MLP neurons of a small language model. Each row is named by its layer, matrix (gate and up: input weights) and neuron, and shows model dimensions 256-351. Each number is 500 + 50 x the weight over its row's rms, rounded and kept within 0 to 999. Numbers have three digits each. A neuron's up and down rows have the sign that makes its largest values positive.
After each neuron's rows, "fires in" lists the words (lower case) most often at its 100 highest values on Wikipedia text that the model never trained on.

L8.gate1275:519515560529457542416544524424397555473520550538467509440450479484508600519565549544539417493440450461528500601424498567480510537545515515511571598452488415456505528526490510442536502491476531498437425439441539514547517515479478410423484465544516449533468557487552522481498579532476508501
L8.up1275:378436546527507559546528547537545516537446422469425504589527560475433578381506460642568492461437489516575504454499475569460517506408463475553456517530603513429489388497490517444449573440493497530488453456520547383506562388449374365565542474503424487438553399611541434526489440524569482540
fires in: "also", "later", "then", "two", "both", "2"

L2.gate469:589525504452468525476451427464489434500505487572502481498456587568608565526463448516477509450445455403486567542467382448486437503482504489486480495426439424476408571508443483472526497511573495495520435549534557435517436529517477498475438505449522446510459442492411538496475542576478540618
L2.up469:484466544484405468583584418531501467469431480594448473468541417386566498554536619491492411513459544487509521457540485513519564406534458507499528548460438509520463597545549542544495499421448552587428433575507530470532532500508514564455573435640468484409476517522438503485487509421522553478
fires in: "year", "s", "election", "national", "u"

L8.gate567:391544537451545562495433522437460512528518478620509584447388501420462577551482539429536563506451502576511566446492517477522483528540498482487475487382474436500540494514538451438502527531519561499485492496413465491482467474459476492533564430535555506558583459492507482465524592542444555496
L8.up567:378570519531461480521458449441513408546423401583472456543483432443441625520476461449512492489513558488547412458528489483525416511463548547613595489519575552561523501452507560358531518522495540384501514447475485540458458483505461461486443527564430510480550508584470552584460596487483557448
fires in: "also", "said", "stated", "wrote", "called", "later"

L3.gate600:490440511508556534559501507455459474516579535521475516408451558457487502502560503506439469394554469569499591439499464466551494482481394542469546528555450541478503574524528552451503457413476386518415450519510496450487468540455427492563538430490492425475513471558528513467409492536550600486
L3.up600:527517495442580484498549445538583614465542437501503414563437553656514438612465556517455496478416513413455478454437536525526613461460550527564543500491520485510425556484425521501520475442552471396453526484458434542494485553515422528445503495516502440454491470461490571547412436454494511540
fires in: "is", "not", "are", "was", "just", "t"

L2.gate424:465457471516494617458499512532456457449598446586507629528492484475578407442539493562476415465503487438510561477405464631536546561578493533411560456481563493519507477490445454472583564444547454504556496464420460492553500491506553510517536475480374519480583440494508560489521460571456536576
L2.up424:462521470499536459605528459456571514499514461483463477555462510543434563530608590519546487498454619467491512453552573501512529521440577435556515496472448513478454487520532475496454498419523530463464591597517485539420509540445483431418496582473466552533469548403520474495519487450509517527
fires in: "most", "only", "all", "many", "half"

L2.gate1148:488413513507543530510505540565576445457578515546444521453515450484451478508490549458414492521499584399428563457494506524533522443526484508509505471480428539507433503444431429493391468467564436532555452504519454472485497488562470443493579522594388449425465472412520478474431509563520487421
L2.up1148:578480538475486386512544525391495490526517517557582486482492489547537485441516434493502546452477506502582519516470490598516451521481576447559474507467475525464530501617496511572516508450489554473456484625610508511504536469402528671582571502615442476465460518544480427567540592490552502497
fires in: "only", "most", "least", "very", "time"

L3.gate193:486526463477534455520576548493539488556492458584504519483484443409579541554576495437484628413467538522497578489551506430530431516578489511514492508477461529535390542501499509576563492472478435432484430484550514497471409498531505490313400512518510543441532575423453379508437493532491489416
L3.up193:561509530448575504477468483457572566440465482497493619460526573498460538482446541485538526512530508507447434552463430516448493495487470475451558428535530489485451499488534558465492507403419582590435474541510593555591440559522393430563477575487518465460509513477462395451505575529461430527
fires in: "final", "second", "star", "match", "championship", "season"

L2.gate868:450588492517460505598478457501509447497591612486457477477470477482591397507505548563513546438463550582461542521514478605522454544450464567599475479442491539429532497513510355456456544474514464612496535460509506506450516578404530436496420550515409458585465498546496415534448427446448627529
L2.up868:511521598515567545436507542486548527434528549421416470556538514482502547527520439536503424450556486512436434532494483559582510495534561494626467493366477521485455507509446491470560528570507507596576483541563528498485502540460493455565535393533469495510415534477567569458453485466562509571
fires in: "just", "only", "never", "not", "first", "then"

L2.gate599:466422505491566542441551578500480511491521517520425482510540502526501571516515549488576473356450509460456484551513388507554562500535519453515457499526604471498534499556472527507505519486451431522510517560518394506546419503510470593578554517482533465515543546559498524544539460453464490447
L2.up599:455446522519400414434502576394584460438584444494445436472484462489431560422535433444513469572544540523426557550511454473491487442538454428582575401564546468458445471453456491554470409516580543579503468442512537515533463437436493510500470523445470465586497437531481490578490470494527441537
fires in: "more", "other", "lower", "further", "less", "smaller"

L2.gate1250:472481511457463540493446507438477460509575516560584439461504408456441598530514419472464539515568556486467579559392553466552389509431444414492528531458546575477475498488431566411566470414529513513527567458561532440532545515494466510503443516536474469525446427408472491571571459488441508547
L2.up1250:412573470499514465576505485451502485506488500505496583437502503530507511474552542445609421449478533578443607510399451507511517527489506482566547494513470515470500637409535569509486518580495471515561524517574556447583468468526504428491436485421335557492538540555454470529490538457456556421
fires in: "two", "total", "number", "group", "three"

L8.gate633:436570502522529443572444448508505527472546553504533517522419408484444432522503516432539531494486532484422520583473493438553557512515395535555488478473535460478548438410449490560478502427527412467543492471397540435544461406542513509447453499452502559570514568490442494447540512589431485584
L8.up633:405524521502522586514497445465368497538410517412443534513510595484553494538571500589497507459478545482485502496562510540503515586561565453456507460497544480482519559460495480408498506460521527528430459475430595485456472427441523496422514541461415464447472520413448457528528471509511522489
fires in: "two", "as", "were", "three", "many", "several"

L3.gate60:481452472549415443526571532458493468458560498410543514449574441560420564556531520492494476443475537485476552518520502540546534424483559373560428473486599516442568438530501468591519443539529545471560469500511561567531505582421508521491449496490472453525428533406473533425458536464563572520
L3.up60:467496533482492538442493524569479462506519519466480507562589444581540516573546500443552469439466423417489475561491426430472546476493495497569535469525433430507514473430513581517520550510547513582620446450506415526544608496451437566417601437467537530574541414431521549519455502508452490445
fires in: "other", "more", "lower"